Weights of a small transformer language model: 19 layers, no position embeddings.
MLP neurons of a small language model. Each row is named by its layer, matrix (down: output weights) and neuron, and shows model dimensions 32-95. Each number is 50 + 10 x the weight over its row's rms, rounded and kept within 0 to 99.
After each neuron's rows, "fires before" lists the tokens most often just after its 100 highest values on Wikipedia text that the model never trained on.

L6.down696:39 57 49 36 50 53 65 47 53 50 58 44 37 69 49 65 50 58 47 50 48 49 57 57 58 66 60 37 47 45 28 42 58 47 54 43 50 50 58 51 46 62 42 55 43 46 48 46 50 61 49 51 53 71 50 62 39 49 36 48 51 58 34 52
fires before: " |", "."

L13.down44:40 62 57 51 45 45 60 37 55 48 41 57 67 53 62 47 38 65 53 51 58 38 57 44 61 61 41 52 30 49 53 60 76 46 41 46 58 43 61 53 43 32 62 48 56 67 41 39 46 58 57 58 15 46 42 49 75 43 54 45 42 44 62 48
fires before: ",", ".", " million", "0"

L9.down46:44 45 35 37 54 57 33 55 65 38 68 54 62 52 40 50 40 52 60 43 51 41 50 47 51 38 65 49 38 61 48 66 46 32 53 48 43 54 61 60 59 55 42 61 54 50 35 41 42 48 50 54 63 65 48 66 57 46 47 47 32 56 48 63
fires before: " |", "\n", " —", " |\n", "est"

L13.down561:40 51 30 42 34 41 49 55 43 21 61 51 42 49 47 66 50 42 49 55 41 66 56 58 55 47 43 51 45 49 58 55 37 30 61 48 39 45 50 41 46 54 69 58 63 48 60 47 48 47 51 41 34 54 46 57 56 61 63 57 45 64 41 60
fires before: "20", "19", "18"

L16.down86:40 39 38 43 46 46 52 61 63 57 52 55 59 48 68 42 48 50 50 61 37 58 48 47 53 39 59 42 48 52 62 53 39 37 58 46 48 48 61 47 58 53 50 55 52 49 41 23 44 60 49 45 44 57 40 67 49 54 48 52 62 57 45 42
fires before: "20", "19", "ass", "23", "24", "18"

L7.down492:64 39 42 73 45 51 54 36 72 47 37 66 53 48 60 34 53 48 46 46 50 52 42 57 46 57 64 56 70 47 62 49 57 54 56 66 43 53 59 56 64 33 50 43 38 44 31 63 33 55 35 54 33 54 31 56 50 48 45 53 56 39 52 53
fires before: " ", " |\n\n"

L7.down277:40 37 40 58 59 54 46 42 83 62 50 42 50 58 72 46 44 55 55 61 40 51 48 56 45 52 64 48 42 43 59 66 58 43 65 56 34 41 39 54 58 50 50 60 47 40 58 51 38 52 45 69 61 50 54 66 37 42 54 55 50 48 32 45
fires before: " ", " |", " |\n"

L7.down657:44 34 40 46 50 65 38 57 39 42 59 54 57 64 58 46 33 62 49 66 33 58 41 45 53 52 61 43 50 60 55 56 33 60 45 69 50 39 45 47 71 38 44 50 53 32 54 61 39 37 54 54 66 34 46 53 55 68 40 64 48 55 47 48
fires before: " ", " |", "%", " |\n"

L9.down37:50 44 62 65 39 55 38 50 67 61 64 42 51 54 52 64 44 51 55 50 38 50 40 32 48 42 48 45 59 37 60 51 41 49 63 47 31 42 58 61 55 58 42 52 67 32 63 47 55 30 42 52 38 48 55 61 49 52 42 56 40 58 44 67
fires before: " |", "20", "1", "3", "19", " |\n"

L7.down491:34 44 54 37 51 54 50 51 53 37 58 41 51 52 55 68 41 36 59 42 46 59 68 49 30 74 54 46 27 54 47 57 45 45 55 42 45 60 64 43 36 48 64 45 55 55 40 44 61 34 46 59 43 49 47 57 46 56 44 52 63 56 52 48
fires before: " ", " the"

L7.down667:49 37 46 51 35 54 37 32 52 56 49 52 40 52 59 40 39 63 52 64 64 48 30 49 46 38 57 56 48 47 59 45 50 57 66 58 44 30 39 45 51 55 54 69 67 51 48 69 42 58 66 51 41 43 50 42 40 57 50 42 50 51 70 46
fires before: " ", "0", " |", "1", " |\n", "w"

L15.down718:44 52 62 52 36 55 50 38 34 50 61 55 43 60 50 71 50 37 52 30 65 54 65 50 49 46 44 33 58 59 47 52 35 53 45 43 43 39 74 42 39 48 44 64 55 51 81 51 58 41 35 47 56 63 44 45 53 37 61 56 53 57 55 60
fires before: "us", "um", "i", "o", "ia", "is"

L12.down435:49 64 40 55 57 57 30 62 39 64 62 55 52 37 57 59 57 43 52 46 38 52 53 51 34 43 37 45 50 59 55 39 43 56 60 60 57 65 28 45 48 39 47 42 36 54 50 56 38 41 54 45 32 63 44 48 30 62 78 39 35 57 53 52
fires before: "10", "09", "08", "8", "9", "11"

L6.down128:43 50 34 62 63 43 42 40 47 23 51 60 38 59 60 57 58 40 58 44 49 45 58 37 59 52 52 57 69 29 50 62 32 45 62 44 35 37 57 54 53 61 36 63 37 41 52 62 59 34 68 52 68 61 43 66 47 64 42 44 61 48 51 41
fires before: " |", " ", " (", " is"

L9.down682:34 51 45 59 44 61 45 47 44 42 35 70 55 49 54 35 41 52 50 57 56 45 50 40 54 31 48 46 59 32 60 53 48 38 52 58 64 44 33 65 63 64 54 44 51 50 45 67 45 33 58 48 18 48 55 47 46 42 52 69 64 50 33 53
fires before: " ", "as"

L9.down362:62 44 42 76 44 41 27 64 48 60 40 42 49 65 53 56 45 60 51 57 45 50 33 55 48 39 46 50 59 66 49 51 62 55 60 49 72 55 60 30 51 57 50 45 47 54 33 65 60 36 59 75 59 70 40 58 52 47 50 49 41 55 52 29
fires before: "|", "|---|---|---|---", "|---|---|---|---|---|---|\n", "20", "CE", "|---|---|---|---|---|\n"

L9.down258:38 59 60 59 56 38 68 58 55 75 57 58 58 41 61 53 50 47 45 52 57 53 40 45 56 57 29 65 51 58 64 60 59 50 54 47 49 50 45 41 51 56 56 45 46 51 38 37 33 42 66 45 52 41 41 43 53 60 44 34 46 68 64 55
fires before: " ", " USA", " Republican", " Democratic", " Liberal", " Conn"

L7.down143:49 45 63 39 47 28 51 49 66 37 41 63 53 49 72 48 59 61 46 59 52 49 46 50 53 75 46 47 67 63 51 52 63 52 56 62 42 52 36 60 47 60 65 46 39 28 47 70 32 40 52 37 36 58 51 45 56 52 41 63 41 47 39 48
fires before: " ", ".", " |"

L11.down563:47 51 61 62 33 17 47 65 49 37 37 46 41 45 27 46 64 47 69 44 37 53 63 55 39 67 47 37 51 53 54 63 58 56 53 51 55 45 49 34 45 61 51 42 54 51 45 50 63 65 54 59 44 51 70 78 48 44 55 46 45 61 44 62
fires before: "ure", "ures", "A", "s", "'", "en"

L13.down437:41 67 45 53 37 49 42 30 54 37 51 54 57 50 33 50 44 45 33 55 51 55 65 41 57 47 58 39 42 66 56 48 62 52 49 40 54 46 55 48 48 45 28 54 50 53 48 48 29 51 52 52 67 48 41 59 52 50 64 35 59 44 57 41
fires before: " of", " in", ".\n\n", " and", " at"

L14.down617:65 42 51 58 59 51 46 42 43 42 62 64 59 45 50 43 43 26 35 58 42 39 44 32 61 58 49 64 57 52 48 50 49 69 55 42 41 51 52 62 50 46 46 62 37 45 52 63 68 51 53 48 37 28 37 64 57 59 56 43 51 60 49 43
fires before: ".", ",", " as", ".\n", " and", ".\n\n"

L13.down421:41 67 55 55 65 55 47 54 50 43 78 44 36 47 76 58 49 46 62 57 49 48 31 46 69 50 52 39 33 46 50 59 65 38 38 48 56 58 47 52 55 48 36 64 54 52 53 44 40 42 39 49 57 48 36 61 35 55 47 42 50 35 50 48
fires before: " "

L3.down363:45 29 47 60 48 65 54 36 55 61 35 77 48 72 63 57 49 46 46 25 48 55 50 53 48 52 65 47 51 34 50 52 39 20 57 55 55 43 56 46 66 41 61 65 51 40 48 36 53 39 45 37 50 53 62 63 50 48 56 52 64 54 52 42
fires before: " ", "ing"

L7.down362:38 58 65 59 75 65 45 64 60 35 33 50 47 20 47 35 59 54 56 54 54 49 43 48 25 39 35 52 43 47 42 36 54 59 55 45 61 61 31 47 54 60 47 76 54 48 34 56 52 54 48 64 25 36 52 51 43 38 44 52 52 61 53 55
fires before: " ", " |", " P", "F"

L12.down96:48 56 42 55 47 49 62 53 56 56 64 45 45 47 53 46 42 50 29 50 78 52 48 61 55 55 56 52 47 68 45 55 51 39 63 47 36 37 68 45 58 44 54 41 44 32 56 53 52 48 35 46 52 38 49 63 45 62 51 37 53 53 61 65
fires before: "-", "|", "S", "G"

L4.down142:52 50 57 38 60 35 48 43 58 42 40 66 42 42 64 51 41 62 44 46 73 45 51 42 39 55 55 54 42 68 60 42 54 24 51 41 54 46 46 41 48 59 46 55 52 64 40 44 37 53 50 56 64 66 48 63 48 46 62 58 37 49 63 60
fires before: " |", " |\n", ","

L16.down677:55 67 58 48 56 59 42 63 59 48 45 50 39 51 58 70 56 48 47 56 52 33 49 52 61 52 51 62 42 58 44 45 47 44 56 45 67 54 56 63 45 45 49 53 39 54 47 61 48 50 68 59 37 50 51 55 71 39 52 35 66 57 43 51
fires before: " |", "5", "4", "8", "3"

L10.down638:66 39 34 58 36 37 50 29 50 56 65 47 54 49 52 45 66 49 66 28 60 47 44 41 33 39 53 56 63 40 51 29 55 34 59 54 58 41 61 61 56 44 45 57 60 50 63 60 34 64 50 37 45 39 38 68 53 50 62 61 44 51 60 41
fires before: ",", "ure", "all", "ock", "an", "ur"

L10.down615:55 60 47 43 47 60 53 54 46 44 50 41 49 35 60 48 44 49 47 36 63 48 59 40 58 53 43 62 64 57 46 47 48 41 53 44 41 47 61 60 57 46 43 61 54 42 39 57 37 41 47 43 47 40 48 57 34 37 49 37 43 49 46 34
fires before: ")", ",", ")\n\n", ")\n", "),", ";"

L10.down60:43 62 42 49 52 58 59 47 45 52 42 52 50 44 50 55 36 62 39 27 63 54 72 48 40 47 45 64 56 63 53 55 43 69 67 36 45 32 45 63 44 40 49 41 35 60 50 40 57 53 37 59 48 51 54 42 54 39 33 62 58 55 50 35
fires before: ",", ".", ".\n\n", " and"

L13.down558:71 37 53 55 31 41 32 39 38 59 50 55 57 54 60 47 49 56 45 49 41 54 59 66 34 55 68 45 65 53 30 51 54 53 58 66 34 48 57 51 58 37 44 55 51 45 46 50 43 64 43 54 47 59 56 53 56 58 62 52 42 52 45 71
fires before: " |", " ", " in"

L14.down465:57 39 43 54 54 42 51 54 59 53 42 46 39 56 46 50 50 65 65 50 57 53 42 55 47 64 30 45 54 48 67 44 63 62 57 53 67 58 62 41 69 62 43 48 42 57 56 58 55 58 54 49 49 41 59 68 53 58 54 50 43 68 43 50
fires before: "ure", "ed", "ures", "ur", "ured", "or"

L12.down201:55 63 50 50 47 51 51 54 36 48 51 53 43 49 54 36 59 39 31 50 50 52 53 54 65 62 35 58 31 54 54 47 37 60 60 63 48 42 63 60 52 51 50 30 48 37 45 57 64 37 55 48 51 49 40 36 48 38 56 47 38 42 41 58
fires before: "-", "|", "though", " later"

L13.down166:28 45 42 47 41 30 50 41 48 60 35 61 39 51 46 52 45 49 57 58 43 41 51 52 29 46 65 63 61 46 67 36 63 30 57 42 51 59 39 38 63 45 48 43 58 52 44 60 58 46 65 57 37 51 72 46 66 57 51 33 45 45 70 57
fires before: "0", "8", "9", "3", "4", "5"

L12.down631:23 44 44 60 27 43 47 48 42 65 50 66 44 54 51 54 44 56 61 64 44 58 55 53 62 41 34 45 54 41 65 33 62 41 52 42 61 48 53 42 35 41 55 46 58 63 46 56 32 39 48 62 54 45 33 35 58 52 53 55 50 41 46 45
fires before: " "

L14.down137:41 38 38 43 45 52 47 49 58 47 41 73 63 54 67 52 38 43 34 56 52 58 44 64 36 42 46 34 47 51 51 59 46 52 47 45 51 37 56 40 51 40 41 37 49 47 66 39 72 64 35 45 50 63 39 68 55 57 49 42 50 45 58 45
fires before: "20", "b", "19", "ish"

L13.down628:60 52 49 69 55 50 52 51 50 47 45 53 58 49 40 43 51 33 39 55 53 57 65 51 43 51 46 64 40 48 47 60 53 45 60 57 60 56 29 52 51 47 33 59 64 51 78 48 66 69 48 47 39 43 29 55 45 50 57 31 41 66 42 48
fires before: "1", "0", "5", "2", "3"

L6.down517:48 55 29 49 56 56 52 41 50 59 24 60 51 61 59 40 50 69 59 53 49 43 57 44 42 70 50 55 63 76 54 64 72 55 62 60 38 43 45 52 56 59 49 57 42 54 23 45 29 34 55 68 63 42 51 64 38 46 36 51 57 44 50 46
fires before: "|", "|---|---|---|---", " |\n", " |", "|---|---|---|---|---|---|\n", " "

L6.down483:47 62 37 36 36 40 75 55 45 47 41 55 47 58 42 66 64 60 41 62 65 55 52 42 51 49 58 58 48 66 64 50 48 44 53 54 53 40 53 31 59 58 66 54 64 56 50 46 44 63 45 55 60 32 51 38 55 73 51 46 47 47 63 64
fires before: " |", " ", ".", "ian", ","

L10.down347:43 52 51 47 43 46 55 53 55 41 63 43 53 48 51 49 40 58 30 35 48 59 39 41 54 49 56 52 51 46 46 55 50 65 55 51 35 23 47 57 49 56 57 65 42 45 63 57 38 46 50 48 40 51 39 71 35 49 39 39 69 55 52 55
fires before: ",", ".\n\n"

L11.down114:57 43 54 77 64 41 51 58 51 50 51 51 47 52 49 50 59 45 44 58 45 40 60 54 55 64 44 46 50 51 43 51 31 52 58 55 32 48 52 62 48 52 29 61 47 46 28 48 56 44 54 44 61 61 45 55 34 42 71 41 39 50 49 48
fires before: "|"

L9.down94:49 54 49 55 44 48 60 48 44 41 42 38 43 53 38 54 47 44 56 48 58 56 50 62 35 44 41 61 67 47 46 45 51 45 62 57 46 56 59 51 31 31 65 41 67 57 52 64 24 52 61 47 38 59 46 35 63 46 46 49 61 53 54 49
fires before: " ", " United", " Conn"

L13.down391:39 47 42 30 67 54 59 50 51 54 41 62 28 45 40 59 59 45 48 56 52 51 50 60 54 61 43 44 30 55 37 43 56 60 56 47 55 55 60 55 44 58 56 41 55 44 50 55 55 54 48 50 38 56 38 57 69 46 44 44 43 35 44 50
fires before: " the", " \"", " N"

L10.down562:40 47 41 56 63 43 41 60 67 66 52 47 50 36 51 59 43 49 55 59 48 59 60 57 58 51 45 40 60 58 45 42 47 86 47 69 49 36 44 29 35 65 66 41 43 80 22 60 52 61 53 46 73 60 44 53 46 36 37 38 43 34 48 51
fires before: "|", "le", "20", "19"

L7.down245:56 43 37 72 45 49 45 43 36 44 46 51 54 43 43 35 59 47 65 37 53 46 51 35 41 50 59 63 39 56 41 29 46 47 40 58 37 38 59 60 49 40 41 72 45 38 38 57 66 66 35 47 54 30 36 51 48 48 58 22 50 61 49 52
fires before: " ", ","

L12.down439:61 54 68 43 40 48 48 38 61 57 58 55 53 43 79 53 56 45 43 56 61 65 55 55 66 51 49 54 50 55 55 43 69 54 54 36 39 62 67 46 59 45 53 44 60 44 41 64 49 54 53 21 49 51 68 55 50 55 36 52 42 55 47 45
fires before: " |", " and", " ", " Act", " in", " |\n"

L9.down302:38 67 36 50 51 47 63 52 64 55 49 57 59 55 51 54 36 52 44 25 56 63 45 38 59 51 31 65 41 44 58 56 63 48 53 44 45 43 50 70 50 36 46 39 43 40 57 52 33 41 42 57 53 47 67 66 41 30 42 54 56 51 53 34
fires before: "-", ")", "–", ":", ",", "),"

L6.down520:46 35 42 35 48 49 35 53 51 46 49 49 53 43 42 63 57 43 54 40 60 66 58 43 44 63 43 46 41 51 30 34 39 65 50 49 52 59 43 41 37 23 52 51 60 53 56 57 43 51 69 52 57 42 39 56 53 52 58 37 50 68 54 58
fires before: "20", "19", "18", " ", "17", "14"

L16.down476:38 45 54 47 53 57 41 44 45 71 49 44 45 48 29 54 49 46 50 39 51 47 48 52 47 71 47 64 51 60 50 45 46 48 43 45 51 55 33 56 45 50 38 60 49 50 67 51 52 47 68 44 48 62 54 64 34 51 41 36 46 44 49 56
fires before: "7", "0", "5", "8", "4", "9"

L12.down427:59 74 54 52 65 62 63 64 57 52 53 33 50 46 40 45 62 60 60 47 60 61 29 46 51 51 39 58 40 47 44 65 51 52 40 50 45 31 45 71 46 52 54 50 42 37 48 57 57 39 51 45 32 45 33 48 45 50 48 54 54 53 70 35
fires before: " |", "–", ",", " to", " and"

L14.down458:42 52 39 71 51 32 63 58 62 31 39 44 43 55 49 61 45 61 54 55 60 58 29 64 48 49 47 50 40 58 46 45 43 44 55 50 47 70 56 46 40 60 54 60 49 56 59 43 40 41 48 35 58 59 46 60 54 59 47 49 72 52 45 34
fires before: "20", "19", "erv", "earch"

L3.down60:46 58 56 40 50 41 51 63 54 47 42 64 35 64 65 58 45 42 32 61 37 61 42 52 50 46 48 58 50 62 51 48 44 82 59 55 45 50 43 52 69 65 53 58 69 43 70 45 45 48 46 43 47 24 47 52 43 56 29 44 40 45 62 57
fires before: " |", ".", " |\n"

L9.down750:62 39 61 68 49 46 64 54 66 49 44 32 51 38 60 52 56 59 53 48 51 49 56 60 33 64 51 36 49 37 46 59 62 63 57 29 43 32 48 43 45 40 52 64 50 40 35 59 35 53 55 33 31 36 38 64 43 53 34 49 46 52 67 54
fires before: ",", " the", " that", " it", " ", " she"

L10.down367:50 71 51 49 55 45 60 46 50 52 38 49 59 60 66 46 38 42 44 64 54 68 52 57 37 49 52 66 49 53 59 62 47 58 61 39 56 55 54 55 50 53 52 49 47 47 64 60 47 58 46 55 59 46 28 48 56 56 39 30 36 56 52 64
fires before: ",", ".", "th", " |\n"

L6.down245:42 57 57 33 53 39 41 55 47 53 53 68 44 43 51 67 32 56 53 53 46 51 58 43 46 45 53 36 39 44 38 49 54 37 47 51 48 52 46 51 41 70 50 48 58 70 33 28 56 41 52 64 52 53 43 60 59 56 42 49 66 44 22 54
fires before: " ", " the", " January", "ins"

L7.down251:67 53 40 50 52 59 33 43 58 39 56 72 43 43 56 43 50 40 47 39 56 45 31 36 65 35 65 66 39 30 52 37 41 34 47 53 59 26 57 54 42 49 54 60 49 50 52 43 51 47 54 30 36 51 44 46 46 32 55 36 58 46 26 51
fires before: " ", "0", ",", " Liberal", " |", " Republican"

L12.down343:55 24 44 65 56 43 36 35 53 33 56 44 46 52 60 45 48 50 50 41 37 56 51 58 41 48 39 41 57 56 42 58 48 42 61 47 51 55 35 38 48 63 62 43 74 50 49 63 53 37 57 49 32 39 49 47 49 30 63 47 42 41 54 56
fires before: " |", " (", "es"

L7.down661:65 37 51 63 63 65 50 63 48 41 44 63 55 57 54 48 30 49 46 51 43 66 39 46 59 55 29 47 62 52 44 31 55 41 52 47 46 63 44 65 49 61 66 53 55 48 54 58 63 43 57 59 40 34 50 51 44 36 48 36 40 63 37 39
fires before: " ", " to"

L6.down715:45 43 50 62 61 58 44 51 42 46 29 69 53 51 57 29 53 60 44 69 47 71 52 62 43 46 42 53 51 60 51 45 37 47 61 50 50 59 45 50 66 41 45 67 52 48 42 55 62 25 45 66 34 57 54 47 50 28 61 57 50 43 47 41
fires before: " ", " |", ":"

L14.down439:48 48 34 48 47 41 47 50 52 45 50 46 37 64 52 49 52 38 61 56 43 30 60 64 44 65 56 43 45 29 39 41 59 39 52 45 58 47 64 51 62 52 51 59 42 37 45 53 33 64 54 60 51 40 44 77 38 55 41 30 52 76 58 31
fires before: " |", ":", " of", "ld"

L15.down204:40 47 66 63 59 52 56 58 59 55 53 54 57 35 56 54 46 54 44 43 50 44 50 31 56 37 38 33 37 55 44 59 61 55 54 52 57 54 52 48 62 52 36 59 52 49 57 50 58 28 54 50 52 51 55 40 51 71 48 59 43 56 57 51
fires before: " "

L14.down60:49 42 36 43 57 53 46 53 65 60 46 52 47 56 47 63 48 31 51 58 48 42 57 55 31 49 52 66 36 51 60 46 44 41 33 51 73 66 51 49 60 37 49 58 49 54 54 45 62 50 57 58 25 51 53 60 56 52 55 46 41 54 38 64
fires before: "0", "5", "2", "8", "3", "7"

L10.down356:51 66 41 50 57 49 55 39 63 43 57 49 43 39 43 51 29 54 54 55 64 45 59 26 54 77 60 65 59 58 42 50 54 57 44 35 46 25 55 63 49 53 48 43 46 44 60 53 59 50 47 32 36 42 44 56 44 25 36 48 47 41 52 32
fires before: ",", ".", ")", ".\n\n", "s", " until"

L4.down569:55 46 45 41 57 61 58 34 51 45 38 64 50 57 52 36 53 39 63 45 49 47 53 58 41 38 63 54 47 51 49 39 47 56 67 48 40 49 57 57 30 34 68 51 31 49 48 48 60 59 38 60 45 47 60 43 49 53 46 51 52 60 58 46
fires before: " |", " |\n", ","

L16.down140:56 56 68 54 65 50 52 55 34 59 45 58 58 48 50 44 50 39 54 70 38 54 51 50 65 40 46 44 47 53 40 71 56 52 44 28 49 48 30 52 59 37 37 53 34 49 38 59 50 42 45 81 39 38 54 46 45 66 70 41 54 64 27 52
fires before: "11", "12", "10", " %", "pt", "13"

L4.down681:66 57 45 32 51 51 68 43 46 26 65 54 57 62 64 53 54 60 47 73 31 55 52 70 48 45 48 34 62 47 38 31 65 58 43 52 46 58 47 58 54 55 64 51 39 31 66 55 48 57 57 49 48 53 51 41 48 60 50 33 46 59 24 51
fires before: " ", " |", " |\n", " |\n\n"

L15.down575:44 61 45 52 46 51 45 48 47 29 46 41 49 40 64 54 58 61 65 46 53 54 43 49 49 70 50 39 63 43 34 48 46 43 37 30 55 73 43 47 46 36 41 56 42 40 62 42 37 56 61 64 56 64 47 51 31 47 46 41 61 54 50 48
fires before: "20", " |", " /", "%", "19"

L16.down289:58 57 32 47 59 61 50 42 60 42 42 46 64 57 48 38 61 58 44 18 51 49 53 60 32 45 55 76 66 38 38 38 47 67 61 50 53 58 60 42 46 62 52 47 48 54 38 68 38 48 41 57 52 58 49 44 56 49 46 59 56 48 68 52
fires before: "ur", "re", "24", "az", "all", "25"

L15.down95:62 52 46 49 58 42 67 48 56 48 44 36 58 64 58 53 63 60 59 43 59 53 33 44 44 56 63 54 44 40 41 55 65 51 32 33 64 49 47 52 40 50 52 60 58 38 70 45 58 53 49 43 45 33 51 49 44 53 44 38 49 25 58 48
fires before: " ", ",", " to", " of"

L15.down28:39 51 47 56 54 50 32 37 66 60 41 41 44 66 70 47 44 63 53 70 51 42 48 47 45 49 60 37 56 65 72 28 52 44 67 33 54 61 58 47 46 50 37 58 56 33 42 61 53 33 35 53 41 36 45 59 55 53 44 34 47 48 41 40
fires before: " |", "20", " |\n", ".", ":", " of"

L3.down375:56 32 45 38 53 49 56 52 45 54 62 54 62 63 74 51 47 42 71 57 52 36 60 43 66 51 63 50 52 46 46 38 41 50 45 59 56 52 73 68 44 41 42 56 51 53 62 44 41 50 29 40 58 59 67 42 46 39 61 56 39 56 60 52
fires before: " |", "%", " |\n", ")", ";", "0"

L7.down100:57 65 55 62 50 57 68 40 71 58 19 58 38 48 52 66 54 39 36 58 43 45 55 56 21 65 38 54 59 38 62 55 55 44 44 38 43 42 49 59 51 55 47 49 51 57 43 59 51 50 45 54 42 39 55 57 51 43 49 57 44 45 40 58
fires before: " ", ".", " .", " Ram"

L12.down95:35 49 31 63 49 51 49 45 64 56 40 53 60 50 32 64 40 41 56 64 55 54 47 51 44 49 46 51 47 61 64 45 48 47 45 43 41 54 51 34 53 45 53 38 47 60 55 70 44 59 56 76 63 44 39 51 39 51 58 41 61 36 55 40
fires before: " in", " as", "ish", " on", " at", "ed"

L15.down111:46 31 55 55 50 70 40 60 44 39 66 73 68 51 44 54 60 50 41 45 49 53 53 56 57 43 70 42 59 47 45 51 45 45 51 65 54 48 38 32 55 52 47 46 44 71 36 34 64 47 40 54 58 39 50 48 62 40 45 51 51 56 57 49
fires before: "ed", ".", "es", "ing"

L13.down320:59 23 31 46 50 62 45 60 52 57 37 28 38 54 56 44 57 53 70 34 47 54 61 47 54 61 51 57 59 55 37 32 51 44 42 45 53 72 50 60 68 38 54 58 47 58 67 49 49 49 47 42 41 55 53 66 55 49 39 66 59 58 35 61
fires before: "0", "1", "5", "8", "4", "2"

L16.down516:58 68 51 52 40 47 44 49 44 66 55 37 44 56 43 52 47 49 52 42 44 49 54 50 53 66 51 57 49 58 47 55 56 45 54 40 51 41 48 41 48 39 63 47 48 52 47 29 62 66 58 58 41 52 42 68 67 67 62 57 53 54 53 57
fires before: ",", ".", " |\n", " and", " to", " in"

L9.down83:47 49 47 51 41 45 51 69 45 41 46 39 58 55 55 45 43 53 27 38 69 68 54 51 57 66 49 60 49 67 64 56 66 57 53 43 67 43 51 69 63 52 43 41 58 47 42 67 43 40 55 47 53 54 43 43 40 45 47 57 48 41 59 39
fires before: " |", "–", ")", "===\n\n", ")\n", "\n"

L14.down147:65 35 31 59 50 57 49 45 59 46 47 52 64 72 47 37 71 57 60 62 51 58 52 47 38 51 57 32 47 36 51 62 40 52 66 65 61 40 60 46 54 46 54 61 60 36 55 55 46 59 50 35 51 43 64 48 40 57 55 65 61 51 60 50
fires before: "ion", "or", "ions", "ors", "ing"

L6.down316:48 50 38 61 47 58 54 52 58 48 43 52 33 62 41 38 53 54 44 73 31 47 25 38 45 64 35 48 46 46 57 42 49 56 38 58 68 43 53 54 46 34 48 55 23 64 49 64 46 40 58 61 49 35 55 48 52 49 42 61 48 45 38 43
fires before: " ", " the"

L7.down321:48 38 47 53 58 63 41 31 54 62 40 61 28 60 47 43 44 41 48 45 55 51 34 45 59 45 72 55 52 45 40 47 47 50 48 47 30 43 58 61 60 44 58 66 58 53 23 56 45 54 48 56 41 58 45 43 64 56 36 35 55 58 43 55
fires before: " |", " |\n", " medal"